python train.py --n_layer=12 --norm="layernorm" --norm_eps=1e-05 --qk_norm=false --attn_scale=0.125 --bias="all" --tie_embeddings=false --optimizer="laprop" --lr_mult_o=0.687 --beta2=0.98 --warmup_steps=257 --seq_len=128 --train_tokens=416300000 --dataset="wikipedia_en"
MLP neurons of a small language model. Each row is named by its layer, matrix (gate and up: input weights) and neuron, and shows model dimensions 32-159. Each number is 200 + 20 x the weight over its row's rms, rounded and kept within 0 to 999. A neuron's up and down rows have the sign that makes its largest values positive.
After each neuron's rows, "fires after" lists the tokens most often just before its 100 highest values on Wikipedia text that the model never trained on.

L5.gate560,222,221,171,202,196,174,174,198,183,193,193,188,177,211,234,181,188,192,165,224,207,172,189,201,224,196,199,200,223,206,213,202,224,208,164,201,209,193,204,232,195,196,208,175,196,187,153,200,197,197,243,197,192,215,183,191,202,231,201,188,220,213,190,210,212,206,226,221,165,206,188,170,184,232,230,183,175,156,210,200,213,184,233,205,208,219,230,234,203,205,264,177,219,197,230,178,190,242,180,185,184,166,198,184,194,188,216,201,194,218,188,171,169,234,210,201,182,197,219,203,227,211,188,171,221,182,194,156
L5.up560,214,211,192,189,198,180,169,208,213,220,192,187,202,190,182,184,203,208,201,178,218,219,180,225,204,173,204,181,207,177,167,212,184,215,217,153,160,202,220,186,199,219,206,220,222,206,211,243,194,142,217,141,183,183,171,207,206,231,218,167,197,196,189,231,212,201,197,238,207,200,199,191,163,219,213,222,236,211,224,219,227,166,207,185,186,175,157,200,188,216,226,211,192,218,249,204,208,171,188,180,196,207,205,204,219,171,187,185,225,211,208,185,207,187,217,188,213,184,200,221,183,247,217,186,192,206,204,207
fires after: " Sh", " h", "ro", " sh", "h", "l"

L4.gate140,175,180,203,229,181,228,186,156,161,212,200,196,217,189,229,220,208,204,194,216,185,188,176,180,190,191,183,191,202,151,217,168,193,191,168,227,218,221,236,173,208,168,217,146,206,210,190,193,183,216,223,166,176,147,190,206,186,197,199,205,203,200,218,198,203,162,195,190,180,191,212,200,221,212,215,199,188,213,172,189,176,224,218,195,203,225,206,216,212,234,188,196,217,195,188,180,206,198,213,181,179,206,201,189,203,239,188,223,234,188,185,181,195,180,224,191,197,166,195,180,195,182,191,202,208,180,188,203
L4.up140,165,173,216,186,221,171,210,189,190,194,174,180,249,195,154,185,219,184,163,221,191,179,198,200,215,230,234,209,199,201,201,173,187,203,197,186,199,211,175,210,222,213,204,229,199,175,212,180,216,215,171,217,204,197,191,213,219,185,201,223,184,195,175,169,222,224,217,182,193,158,179,194,206,159,274,202,189,182,213,222,178,190,229,184,195,207,191,203,185,200,176,209,216,205,236,187,242,212,205,202,229,196,157,213,195,196,192,208,216,203,228,199,162,230,196,174,216,204,207,206,208,192,185,179,206,211,183,219
fires after: " C", " c", " S", " M"

L5.gate43,172,164,208,200,180,197,187,166,183,196,162,170,190,206,221,175,198,212,212,214,188,172,163,160,222,214,179,215,211,198,206,194,188,193,180,227,228,184,213,205,181,183,220,179,202,183,173,175,196,238,207,210,197,225,227,161,198,224,239,199,228,203,222,173,197,200,194,224,163,188,161,175,225,238,220,173,180,229,184,190,191,211,171,208,241,216,194,196,227,212,226,161,231,229,218,224,204,187,206,211,241,185,184,180,211,209,222,219,183,157,187,192,188,195,178,169,178,181,226,223,211,181,176,222,233,191,204,185
L5.up43,213,177,183,200,189,209,208,159,194,213,223,200,179,187,198,182,185,237,205,203,219,193,189,199,206,183,151,204,168,201,178,196,179,202,161,184,238,174,200,201,187,211,208,211,214,178,200,219,186,198,172,218,217,190,221,211,224,191,235,228,203,227,208,194,183,206,195,228,223,189,217,170,209,209,190,148,180,220,182,186,221,190,201,177,222,201,162,195,238,209,189,206,222,195,219,212,193,208,192,185,194,191,238,196,232,250,265,250,227,177,191,216,174,162,190,178,192,209,227,179,250,170,202,208,211,189,204,164
fires after: " s", " c", " f", " b", "s", " new"

L5.gate483,195,166,184,216,190,128,236,188,198,200,186,184,186,188,205,237,191,149,187,233,194,193,186,182,218,222,194,222,185,234,189,223,203,218,218,204,207,240,235,216,184,173,194,192,193,205,190,190,225,226,179,179,196,227,236,214,167,208,188,210,199,184,211,196,224,204,199,211,195,225,196,196,232,181,230,177,211,188,202,235,193,228,207,197,209,238,189,212,212,181,193,194,194,224,233,217,213,175,198,191,205,197,208,209,217,233,170,214,182,218,191,190,215,207,211,193,167,222,239,219,188,187,214,185,192,194,197,182
L5.up483,220,180,217,165,176,188,190,214,191,186,164,166,206,221,192,235,185,202,217,175,206,200,212,184,176,175,181,181,200,237,165,207,214,161,214,174,197,188,179,179,209,163,194,213,231,245,209,191,197,203,206,228,233,212,226,151,198,213,164,211,210,212,183,162,178,216,166,203,226,202,223,177,184,225,215,199,203,184,191,186,189,205,200,185,225,190,197,220,170,204,166,217,212,223,179,215,229,209,228,214,172,208,207,216,199,220,193,207,215,239,176,187,207,187,192,186,204,153,235,214,197,190,237,229,193,198,195,219
fires after: " ", " un", " C", " c", " Un", "-"

L7.gate375,182,197,190,225,180,183,216,202,204,244,198,184,179,211,193,177,214,202,191,235,171,200,203,193,227,230,204,226,179,230,200,202,165,197,161,227,181,201,193,225,192,150,215,193,196,186,178,201,172,226,186,228,178,176,172,180,192,206,184,174,200,214,214,188,193,222,208,193,206,199,190,217,206,192,185,206,210,232,206,174,175,207,197,211,199,173,197,187,226,216,165,164,216,236,203,206,219,222,181,257,191,179,215,198,240,172,198,186,209,178,165,189,190,189,185,217,211,193,243,207,206,174,215,210,204,206,178,178
L7.up375,171,178,224,215,207,205,176,184,163,207,165,205,156,206,207,209,190,212,196,223,197,190,183,220,230,206,165,216,227,218,197,189,215,218,178,192,203,194,185,213,210,157,170,209,201,207,166,172,202,202,187,239,174,189,235,194,203,198,178,183,179,210,229,217,191,227,196,209,166,182,205,247,228,196,215,201,209,206,190,193,200,195,220,204,220,179,175,183,228,219,203,205,234,223,213,184,172,164,192,220,213,198,205,190,206,177,200,174,216,163,189,209,190,192,210,228,219,220,216,198,182,141,220,161,216,193,184,168
fires after: " \"", "\n", " G", " the", " The"

L3.gate256,179,180,214,227,204,191,217,208,209,192,212,208,199,216,232,207,205,200,208,222,205,140,214,217,217,231,192,190,181,189,183,216,192,186,207,227,186,179,196,226,230,211,202,174,168,196,205,203,198,220,195,208,218,186,201,209,178,175,207,155,213,199,201,173,197,223,217,229,191,172,215,200,222,210,191,199,178,189,195,207,221,245,218,196,213,234,196,167,226,210,167,190,205,197,187,198,209,200,191,186,191,176,176,200,200,190,222,208,201,216,175,180,200,218,230,173,202,200,199,204,176,249,181,175,218,201,137,172
L3.up256,225,191,241,194,199,205,230,190,156,193,227,193,201,189,201,251,208,212,201,191,205,198,198,207,195,191,181,195,190,205,181,190,243,206,205,176,200,199,199,168,205,190,219,199,203,168,195,204,184,255,185,219,211,187,168,224,199,215,182,207,198,175,199,213,177,191,185,206,195,222,224,202,200,230,188,177,211,186,189,240,187,227,186,209,185,218,224,192,186,222,186,194,205,225,184,203,190,207,217,178,135,198,178,210,171,208,190,208,205,222,190,208,176,255,216,216,205,213,201,157,203,208,228,223,166,209,162,233
fires after: " m", "m", " p", "il", " M"

L5.gate492,166,200,203,204,186,182,191,199,179,217,189,188,153,213,210,191,198,180,213,218,180,205,181,199,209,231,220,213,198,201,216,189,213,153,189,208,201,190,210,246,194,186,202,171,219,163,181,199,206,235,232,223,195,204,224,194,195,193,227,177,196,158,206,158,194,184,209,195,183,186,176,219,236,235,218,207,204,214,167,180,181,243,178,221,222,222,227,202,237,214,237,197,202,262,200,220,185,178,203,218,183,210,215,176,222,209,187,190,188,181,166,173,195,198,198,213,202,209,212,221,161,165,190,198,210,208,144,177
L5.up492,210,226,238,216,197,200,171,174,235,217,222,192,183,227,165,190,198,210,199,182,174,200,219,232,222,165,219,193,201,219,199,197,202,173,179,182,203,225,200,185,163,178,200,212,207,194,218,203,196,219,168,227,191,200,199,199,236,191,199,216,179,180,181,200,209,175,187,184,205,186,192,190,223,199,212,186,214,192,175,182,204,205,160,211,201,189,211,223,225,216,173,176,223,188,179,199,184,162,202,203,181,193,206,219,177,190,183,161,214,216,177,196,220,148,191,198,209,213,209,195,127,152,193,213,177,222,167,191
fires after: " c", "A", "|", " ", "/", "ec"

L4.gate69,196,170,199,212,191,185,198,198,204,195,203,194,182,237,211,235,216,201,229,170,191,177,214,185,230,200,192,207,179,192,199,173,221,168,183,216,210,200,195,199,212,191,224,196,191,227,179,177,165,203,231,204,190,274,241,162,181,196,215,196,195,202,203,192,205,186,208,210,187,183,200,200,189,248,210,176,197,213,183,201,207,206,196,211,210,207,204,202,216,191,261,186,202,240,198,199,217,214,192,203,187,180,220,200,196,197,178,186,197,173,165,188,217,191,184,180,190,222,201,217,219,162,203,237,186,194,184,201
L4.up69,145,200,240,222,217,179,169,170,195,216,211,201,228,196,186,184,203,210,224,201,206,184,239,182,220,174,176,190,184,174,187,191,182,182,217,197,221,227,163,196,208,205,200,183,192,199,222,190,225,237,249,220,166,193,164,179,225,183,198,166,209,171,153,212,182,222,208,182,255,173,183,202,237,210,180,190,186,163,174,201,193,179,208,203,211,209,244,206,162,246,191,221,192,227,189,179,214,235,205,187,178,200,212,184,188,192,200,199,238,157,177,194,211,192,230,201,208,228,211,189,216,189,214,201,173,210,224,157
fires after: " c", " p", " C", "c", "ec", " P"

L4.gate502,167,198,201,203,185,205,162,224,177,184,163,183,199,225,205,207,219,213,164,209,173,200,207,211,195,200,208,189,235,248,196,201,167,231,237,204,205,161,188,201,207,181,202,177,174,218,196,193,204,214,220,193,200,177,222,162,195,171,228,243,220,221,198,167,209,224,229,202,227,163,192,203,200,189,205,202,191,234,211,191,218,229,209,185,189,202,196,183,183,223,210,186,222,199,217,219,220,155,189,210,205,193,196,166,213,220,214,207,229,182,207,203,174,188,173,196,189,226,189,197,208,216,194,186,237,195,156,194
L4.up502,195,172,197,160,179,202,211,228,186,206,188,215,171,210,232,228,186,206,213,219,208,176,213,199,181,207,224,182,217,198,171,198,198,241,203,188,205,184,160,183,204,209,204,204,199,227,181,198,208,188,187,183,202,198,222,205,193,221,205,217,196,188,201,192,185,232,159,213,169,182,225,209,232,204,220,205,231,195,237,149,194,192,197,214,148,224,221,189,238,207,187,217,205,183,147,180,155,191,234,197,200,191,232,177,222,218,205,210,195,182,203,208,173,169,168,216,205,180,209,215,204,207,232,197,184,177,178,192
fires after: " R", " l", " N", " m", " G", " the"

L4.gate508,174,191,196,180,187,178,186,209,192,204,186,185,207,210,189,184,190,195,209,205,172,188,192,200,223,209,215,211,208,211,210,189,184,159,183,226,208,183,168,226,207,174,174,187,209,212,186,192,184,230,230,178,180,196,221,187,213,179,237,177,213,167,219,177,225,213,235,222,206,198,175,221,205,209,186,194,178,205,192,192,170,219,186,197,210,221,182,187,204,201,236,196,237,204,218,199,187,194,188,206,215,193,214,187,255,209,220,182,186,164,184,217,172,225,224,152,194,220,228,223,216,204,196,224,222,204,185,154
L4.up508,180,171,224,214,189,165,191,215,217,226,191,218,201,205,197,230,153,209,167,193,167,221,189,192,210,221,181,216,174,223,202,209,170,193,205,189,169,225,164,196,190,213,206,195,182,185,194,242,173,201,186,197,207,204,192,210,221,181,198,190,217,218,191,211,233,227,193,191,227,204,184,186,211,182,209,204,167,188,198,219,229,215,209,179,210,217,207,211,217,203,219,169,228,211,183,169,185,184,203,186,198,213,231,179,212,189,179,182,201,179,249,275,180,227,249,177,186,201,226,215,167,180,184,178,214,182,214,200
fires after: " (", " p", " m", " M", " V", " "

L4.gate522,172,184,211,171,174,178,171,197,208,166,203,170,174,209,222,160,237,196,239,209,181,213,184,221,187,204,226,216,213,226,217,176,187,197,188,219,210,215,235,193,212,185,207,213,214,194,205,214,180,213,235,194,172,230,199,194,165,189,229,166,205,148,173,177,229,160,186,190,211,194,202,187,158,224,202,212,196,208,199,156,206,213,192,203,198,170,240,203,165,212,250,165,225,223,191,203,227,218,183,226,187,181,214,177,204,201,179,214,201,187,202,188,190,183,208,181,196,236,165,204,200,170,166,227,204,170,206,181
L4.up522,198,214,207,156,231,228,194,223,207,195,230,174,185,185,167,178,202,204,222,179,206,190,216,178,204,181,205,181,238,239,192,212,204,193,187,195,198,208,177,214,264,200,190,201,190,197,197,179,189,181,196,175,216,217,196,162,216,165,205,211,223,211,203,215,214,193,210,227,174,182,210,185,174,227,210,145,239,216,189,201,184,209,204,220,169,209,207,218,201,215,186,191,224,176,196,204,208,208,200,205,192,207,204,192,229,235,250,206,212,203,189,203,194,184,210,167,193,221,233,218,209,171,213,209,194,206,230,178
fires after: " c", " ass", " ", " C", " cons", " s"

L3.gate316,184,199,170,211,205,208,176,198,186,227,196,185,231,206,191,170,194,223,197,200,201,201,188,205,200,217,202,231,214,213,200,159,222,145,198,216,209,190,198,201,215,185,214,147,209,176,147,189,215,200,185,209,223,235,197,167,168,213,226,211,214,203,251,229,207,185,212,199,200,182,216,187,235,225,204,174,169,216,201,187,184,232,226,191,204,220,230,179,241,242,211,197,187,226,179,183,199,216,164,209,169,213,219,183,232,232,200,210,179,197,185,178,198,191,198,190,191,199,197,224,185,171,190,202,196,179,210,226
L3.up316,165,191,210,238,229,214,232,190,187,170,230,190,170,179,210,218,231,204,221,207,200,204,198,196,180,184,199,168,196,178,179,186,185,188,200,201,199,215,222,209,190,214,195,209,225,164,205,209,223,216,184,181,213,189,204,185,189,189,213,215,209,199,209,234,178,189,235,175,220,191,210,194,220,199,207,171,194,232,213,223,154,204,208,168,220,210,187,183,218,194,188,209,196,211,201,199,183,196,195,177,208,231,183,183,212,222,228,213,205,193,192,226,170,185,191,195,187,226,189,199,173,230,145,203,201,238,185,192
fires after: " B", " c", " M", " C", " b", "M"

L5.gate434,186,210,172,203,208,193,155,215,170,214,200,199,228,184,186,217,200,207,207,211,188,183,219,180,231,199,205,199,201,204,212,193,195,225,225,204,219,212,231,152,209,207,226,136,210,169,182,202,195,173,223,152,162,197,211,208,189,169,184,221,205,211,197,190,233,207,224,230,199,182,226,198,225,195,221,165,221,188,222,217,170,224,201,192,218,233,226,212,196,217,238,231,186,216,196,198,164,206,191,176,203,215,198,202,237,247,208,161,166,187,162,241,208,216,223,192,189,171,211,207,216,148,220,187,216,180,216,174
L5.up434,186,229,182,185,167,172,175,191,181,174,220,172,177,216,202,217,153,207,192,191,204,190,186,167,187,200,197,224,192,210,238,191,196,172,208,197,205,189,188,201,215,185,179,192,249,187,193,186,217,195,158,206,167,236,173,175,206,202,177,176,190,211,196,198,208,201,197,203,197,169,188,187,155,218,205,215,212,205,194,223,201,198,204,196,181,204,168,193,202,197,199,233,190,225,205,214,265,193,197,217,183,209,161,187,205,193,164,221,213,173,197,212,198,188,194,204,173,224,190,204,219,201,209,196,207,223,199,210
fires after: " N", " n", " A", " c", " K", " C"

L3.gate37,155,190,190,212,189,186,191,207,235,175,196,200,197,176,228,216,203,232,231,202,225,180,178,199,178,197,181,198,215,170,196,195,182,195,212,242,219,214,214,200,213,190,186,169,213,198,194,183,197,202,229,198,213,169,197,181,154,218,206,189,219,226,216,222,198,202,190,201,174,196,211,210,194,196,177,177,188,241,191,207,192,206,210,218,226,232,174,159,195,181,218,179,211,194,203,198,187,149,185,177,189,213,227,204,220,175,202,193,225,170,191,164,196,212,183,201,224,184,188,179,206,180,205,206,182,193,189,185
L3.up37,183,211,207,210,227,165,210,206,216,186,201,190,217,211,217,187,218,204,209,208,190,211,214,193,211,209,227,217,210,175,153,182,217,192,185,209,195,183,207,186,150,241,209,221,178,191,168,185,241,185,189,183,246,201,220,141,196,203,140,231,204,230,207,185,218,181,181,207,213,243,196,198,207,183,208,193,218,210,219,196,192,203,203,176,213,220,197,220,183,182,228,209,205,223,230,203,162,188,226,244,195,197,200,201,206,193,193,204,186,234,198,203,202,183,174,216,207,191,220,231,208,182,209,200,203,199,184,187
fires after: " c", " comp", " F", " C", " l"

L3.gate296,173,195,215,182,182,154,227,207,168,210,221,167,190,200,180,224,205,219,167,189,201,189,193,183,202,236,201,219,195,166,212,202,222,142,217,223,203,194,206,208,196,206,194,204,209,161,188,192,222,182,184,197,167,242,222,211,161,215,207,208,198,190,220,182,189,197,199,231,193,186,194,217,199,239,181,234,188,239,191,188,193,196,202,217,200,169,209,217,195,158,250,182,217,202,218,203,240,198,177,182,196,201,234,221,240,196,190,197,199,199,202,202,208,214,202,211,224,171,215,175,222,171,212,194,174,190,177,179
L3.up296,204,208,188,226,218,186,215,231,215,202,201,202,213,215,179,196,200,248,225,212,228,167,213,190,244,195,179,184,211,196,197,211,202,255,180,214,183,214,207,206,215,224,200,183,207,217,170,193,182,192,176,198,227,178,221,188,169,203,207,211,180,216,189,221,218,190,200,201,218,176,172,181,173,233,195,194,184,179,184,191,201,174,207,199,206,207,193,209,230,203,214,192,214,185,216,186,202,198,218,143,201,205,175,194,194,242,196,199,188,189,178,198,190,223,228,169,226,194,238,202,208,197,183,212,210,196,175,202
fires after: " C", "C", " v", "P", " P", " G"

L3.gate339,188,196,218,218,229,200,227,218,178,190,223,156,204,194,202,206,192,225,163,196,196,176,219,203,209,230,189,205,193,192,217,178,179,190,210,227,224,176,192,198,236,218,219,170,214,188,165,167,191,208,203,201,196,194,196,218,188,195,218,181,184,201,201,190,207,159,223,241,194,207,192,174,229,228,186,215,197,201,218,185,195,217,211,251,203,222,199,194,231,218,217,184,213,195,187,194,212,198,181,180,195,181,229,189,245,207,177,192,201,191,197,243,186,258,207,186,185,228,203,203,232,184,187,173,189,198,148,168
L3.up339,196,204,259,177,232,174,196,182,175,231,201,198,215,191,157,205,177,201,214,223,223,166,209,199,200,226,212,230,192,211,210,205,206,234,184,176,172,212,207,196,199,209,214,188,226,208,202,193,216,189,202,189,206,196,150,217,186,208,193,185,222,195,181,220,202,210,206,182,193,244,145,204,200,177,206,192,209,200,213,219,235,199,195,169,182,171,191,195,225,206,195,250,215,166,191,198,190,215,235,181,204,227,230,216,211,200,170,205,225,172,208,223,153,178,217,184,194,182,226,185,194,191,207,218,182,209,221,179
fires after: " m", " T", " P", " M", " C"

L7.gate575,196,175,179,248,183,192,151,178,214,213,178,224,225,184,188,162,220,197,193,194,219,210,165,209,218,192,209,209,234,197,178,202,211,199,187,216,224,190,223,205,205,215,207,197,250,177,234,210,249,197,219,177,199,224,205,208,190,222,221,205,230,198,202,176,184,229,218,220,196,222,188,262,250,196,231,214,172,213,182,198,188,179,183,183,197,175,178,212,192,235,214,190,215,197,216,217,217,205,177,203,211,190,191,205,230,206,197,203,193,169,224,183,211,206,223,216,186,199,181,211,238,170,197,166,217,207,191,208
L7.up575,203,233,201,180,237,159,199,173,158,196,205,185,186,188,202,220,181,246,234,178,200,221,195,198,205,187,219,195,206,220,194,224,194,201,203,192,205,206,180,196,158,166,165,181,184,219,178,202,206,204,194,206,222,242,233,178,213,187,249,195,191,167,202,211,223,168,174,225,176,170,221,185,202,220,198,213,159,214,193,204,244,207,189,208,216,222,195,155,210,187,184,178,220,187,176,212,218,176,188,236,188,201,199,155,220,234,181,195,183,236,182,224,223,194,214,214,234,171,198,213,206,205,194,212,177,208,183,198
fires after: " he", " He", " who", " and"

L7.gate318,199,154,176,212,205,198,198,191,209,194,217,212,190,211,225,185,184,204,196,198,202,182,237,187,192,196,209,203,246,176,225,206,193,254,212,181,188,190,252,176,189,195,222,188,174,203,196,191,181,247,194,220,196,211,211,218,180,209,199,165,187,195,197,208,227,235,207,199,215,161,207,228,207,225,237,174,207,199,222,215,173,192,217,171,201,220,233,226,216,168,219,188,219,206,191,217,197,247,194,242,214,212,214,221,222,216,203,190,160,221,215,213,206,195,178,209,168,194,236,196,188,203,170,230,195,193,209,182
L7.up318,219,197,244,180,212,220,190,144,191,222,218,211,196,230,213,223,197,187,215,191,171,243,211,168,242,196,179,188,189,199,187,237,220,195,181,218,169,194,198,203,221,196,201,171,209,214,209,221,209,190,211,198,185,200,190,162,196,214,209,187,200,203,178,212,177,160,152,191,188,179,189,193,242,182,213,206,154,192,202,173,225,203,178,184,194,220,205,208,216,217,196,184,228,225,200,210,247,209,202,197,194,176,239,204,217,153,171,181,209,211,190,195,186,221,196,202,169,175,205,185,196,187,219,169,187,175,212,176
fires after: "-", " un", " a", " Un", " ", "u"

L7.gate399,176,165,236,189,213,190,178,182,199,195,198,200,161,166,223,220,221,185,192,180,179,194,193,202,222,202,171,190,206,223,212,170,224,203,195,197,181,174,201,219,212,192,231,164,230,170,184,234,185,210,200,199,203,176,203,211,188,192,242,214,171,181,194,202,187,188,201,244,203,208,216,168,247,181,186,209,193,247,236,200,213,220,206,208,190,206,175,157,224,237,211,207,204,250,196,203,215,224,199,167,189,214,228,189,167,210,199,198,190,177,185,206,178,202,206,186,215,207,183,182,212,219,180,189,201,203,156,195
L7.up399,188,216,247,202,181,193,220,206,184,213,185,213,167,220,185,216,193,220,214,191,182,161,167,208,174,201,139,187,207,199,167,181,184,212,209,196,208,220,162,255,234,180,226,223,207,169,192,216,200,214,185,170,203,192,194,167,217,170,214,190,193,182,180,190,156,232,211,186,178,217,187,176,217,163,185,189,151,237,229,208,211,185,213,183,242,199,209,194,194,170,188,213,185,192,194,193,202,203,202,192,155,217,207,189,183,205,174,220,245,176,184,207,175,247,198,193,207,198,199,201,190,185,186,203,186,193,217,200
fires after: " m", " the", " h", " g", " M"

L4.gate158,188,203,166,221,187,234,168,203,201,200,196,182,182,212,228,171,206,214,194,189,176,174,220,187,177,222,218,198,200,169,227,195,198,217,179,234,194,203,209,237,206,155,194,200,173,166,174,164,226,184,249,173,194,201,217,203,176,217,209,158,194,210,225,186,202,189,239,222,164,184,185,240,202,220,232,205,180,179,231,209,231,213,175,192,222,166,236,214,216,220,248,206,182,185,197,193,170,196,166,189,197,215,218,193,246,171,178,186,220,173,177,235,179,201,188,197,219,187,194,184,207,204,194,177,223,190,216,210
L4.up158,242,171,158,189,201,186,221,189,196,182,185,202,203,173,189,191,192,194,199,190,198,209,205,209,204,161,202,182,215,209,194,191,219,190,199,205,187,178,190,198,229,198,201,232,209,184,197,183,203,243,178,198,214,195,168,203,194,210,198,229,219,183,164,204,207,200,180,199,204,197,216,203,195,161,258,228,234,194,196,181,185,192,217,204,194,203,188,186,198,216,202,199,186,225,203,209,207,214,194,207,189,189,206,207,198,169,243,219,205,217,204,224,202,212,164,218,211,217,179,244,199,198,201,197,199,184,208,175
fires after: " ch", " st", " ro", " b", " h", " sh"

L4.gate364,209,199,205,227,227,187,181,176,185,202,162,232,205,172,229,199,210,188,220,240,187,204,213,175,197,250,223,225,203,149,170,163,180,195,197,206,245,227,227,234,224,151,225,170,215,173,211,168,206,173,198,159,196,177,225,222,193,214,210,179,174,192,213,205,214,177,225,205,185,195,221,211,190,207,190,169,230,207,172,183,153,202,217,215,212,211,193,220,187,234,198,188,225,209,216,185,190,206,220,176,201,200,210,198,209,234,191,204,181,177,187,216,206,194,218,192,185,196,193,204,186,183,178,176,177,204,170,193
L4.up364,226,179,170,184,185,209,168,204,155,199,242,182,162,197,201,178,220,205,212,190,207,189,215,175,189,199,188,189,218,202,181,206,196,166,212,207,187,235,179,220,211,215,203,205,198,192,181,214,210,208,169,211,207,200,227,221,204,200,197,216,170,182,222,181,202,210,231,254,198,214,171,176,197,212,235,213,193,178,212,176,204,160,206,237,230,193,196,185,209,197,195,198,224,191,213,195,195,210,176,193,200,168,170,260,249,189,182,200,227,243,204,207,188,204,194,187,241,217,183,168,181,187,218,194,204,196,170,211
fires after: " C", " c", " v", " n"

L3.gate417,178,183,232,203,214,213,212,186,195,199,209,172,234,226,203,182,204,200,233,188,186,169,198,157,221,189,205,178,204,216,192,192,162,213,207,189,225,201,191,208,190,213,209,193,197,204,205,220,169,204,221,182,215,231,215,210,168,168,211,204,202,178,210,196,174,198,213,221,177,226,218,162,231,218,195,157,201,245,180,225,171,207,236,192,207,248,189,186,228,217,219,193,217,212,178,206,199,214,190,167,200,196,223,197,224,207,165,217,173,194,161,221,156,231,186,188,217,206,187,207,178,191,172,168,180,201,207,200
L3.up417,239,233,239,210,203,186,209,158,189,210,193,184,210,217,186,201,198,192,150,232,193,214,235,174,194,174,194,206,200,195,193,199,205,185,192,201,201,187,160,238,203,223,185,194,212,194,200,232,231,209,209,217,236,207,244,195,192,220,190,194,190,181,199,184,194,196,168,203,204,205,217,189,253,213,227,174,152,199,194,185,224,196,210,189,204,213,207,212,238,210,196,204,192,207,158,237,210,211,211,214,183,210,177,226,202,204,203,167,203,210,208,197,165,206,226,227,225,171,188,210,140,213,183,166,149,205,182,189
fires after: " M", " C", " m", " c", "om", "M"

L3.gate137,186,225,185,216,202,223,191,218,169,221,205,182,160,208,205,229,188,195,219,208,188,167,188,186,193,226,204,195,189,234,201,179,194,206,184,219,159,193,158,203,188,191,178,183,167,186,210,220,226,225,215,195,204,202,205,203,213,200,250,182,195,206,199,169,200,147,165,238,196,173,183,181,213,200,206,205,194,237,189,191,208,204,184,226,248,212,180,176,222,242,181,197,210,221,165,196,215,189,211,191,171,187,221,197,225,189,203,186,171,186,194,167,152,194,204,192,225,228,208,230,227,204,208,211,208,211,179,213
L3.up137,198,209,194,208,229,192,240,228,197,192,206,205,185,173,234,218,211,191,224,227,198,183,204,222,182,188,206,197,188,143,184,186,191,206,202,174,216,227,204,198,198,203,213,197,171,221,208,179,197,202,224,234,232,201,218,194,217,178,183,153,186,228,187,177,197,178,206,233,166,205,213,172,174,185,218,213,187,194,243,186,203,175,196,170,194,197,209,246,204,210,214,189,171,209,200,197,213,217,205,185,182,146,191,232,199,185,193,228,186,190,169,197,184,203,208,220,208,210,157,198,173,234,213,188,216,191,180,194
fires after: " m", " M", "un", " sp", " acc", " rec"

L7.gate546,205,181,223,225,176,197,195,182,206,205,196,225,217,210,184,193,220,185,230,160,168,161,167,200,199,178,215,228,208,214,215,203,216,193,153,235,207,202,194,217,205,190,183,220,195,182,221,239,208,197,225,203,186,207,168,195,209,182,245,181,207,197,247,204,198,205,215,207,194,205,207,207,225,190,196,201,179,193,197,218,198,217,209,235,233,215,214,185,202,221,260,193,243,195,195,190,206,167,201,203,194,175,205,213,205,212,213,188,181,182,243,185,235,200,184,174,176,219,193,253,220,212,171,192,198,166,186,190
L7.up546,210,210,172,170,227,194,208,190,225,186,199,227,214,208,208,236,211,200,169,233,148,219,183,232,174,185,195,194,201,176,160,201,210,199,221,157,202,197,169,239,197,184,216,217,208,185,183,233,218,225,221,222,191,207,197,218,207,212,199,191,214,181,198,209,181,179,215,222,222,172,249,207,232,177,197,174,219,186,177,224,208,209,186,177,198,209,195,172,206,168,189,225,211,229,178,178,206,193,191,217,224,183,177,197,199,182,193,179,214,192,198,220,223,174,188,209,230,203,173,196,229,222,190,218,210,217,189,171
fires after: " work", " he", " play", " s", " and", "rough"

L3.gate265,184,217,203,158,202,170,202,201,217,232,187,192,186,237,201,211,221,213,212,215,196,194,196,175,182,212,170,201,203,195,217,211,190,185,174,239,184,183,232,223,197,155,155,176,243,160,186,203,216,190,243,199,159,235,222,193,199,237,197,137,203,194,202,179,219,192,208,231,162,193,173,174,217,179,176,256,210,187,177,203,210,223,165,226,197,188,204,189,214,208,229,201,214,207,195,187,201,202,245,194,228,222,207,188,239,211,220,189,201,188,170,196,206,195,171,201,189,206,237,201,227,197,199,231,205,194,210,195
L3.up265,200,221,197,186,212,185,161,183,223,212,198,220,168,199,209,191,233,181,222,204,206,139,200,218,190,203,197,205,206,208,218,181,203,210,172,204,211,215,203,203,242,196,187,209,192,222,189,193,248,178,211,208,207,190,166,223,166,184,193,181,194,205,215,183,171,166,233,200,183,205,179,210,238,221,219,155,225,198,234,155,197,182,208,200,182,205,174,207,198,211,219,173,192,189,187,210,213,204,185,218,196,209,236,213,212,203,216,247,202,198,191,215,196,168,208,229,177,177,193,203,235,169,190,189,215,223,213,217
fires after: " S", " s", " p", " sp", " c"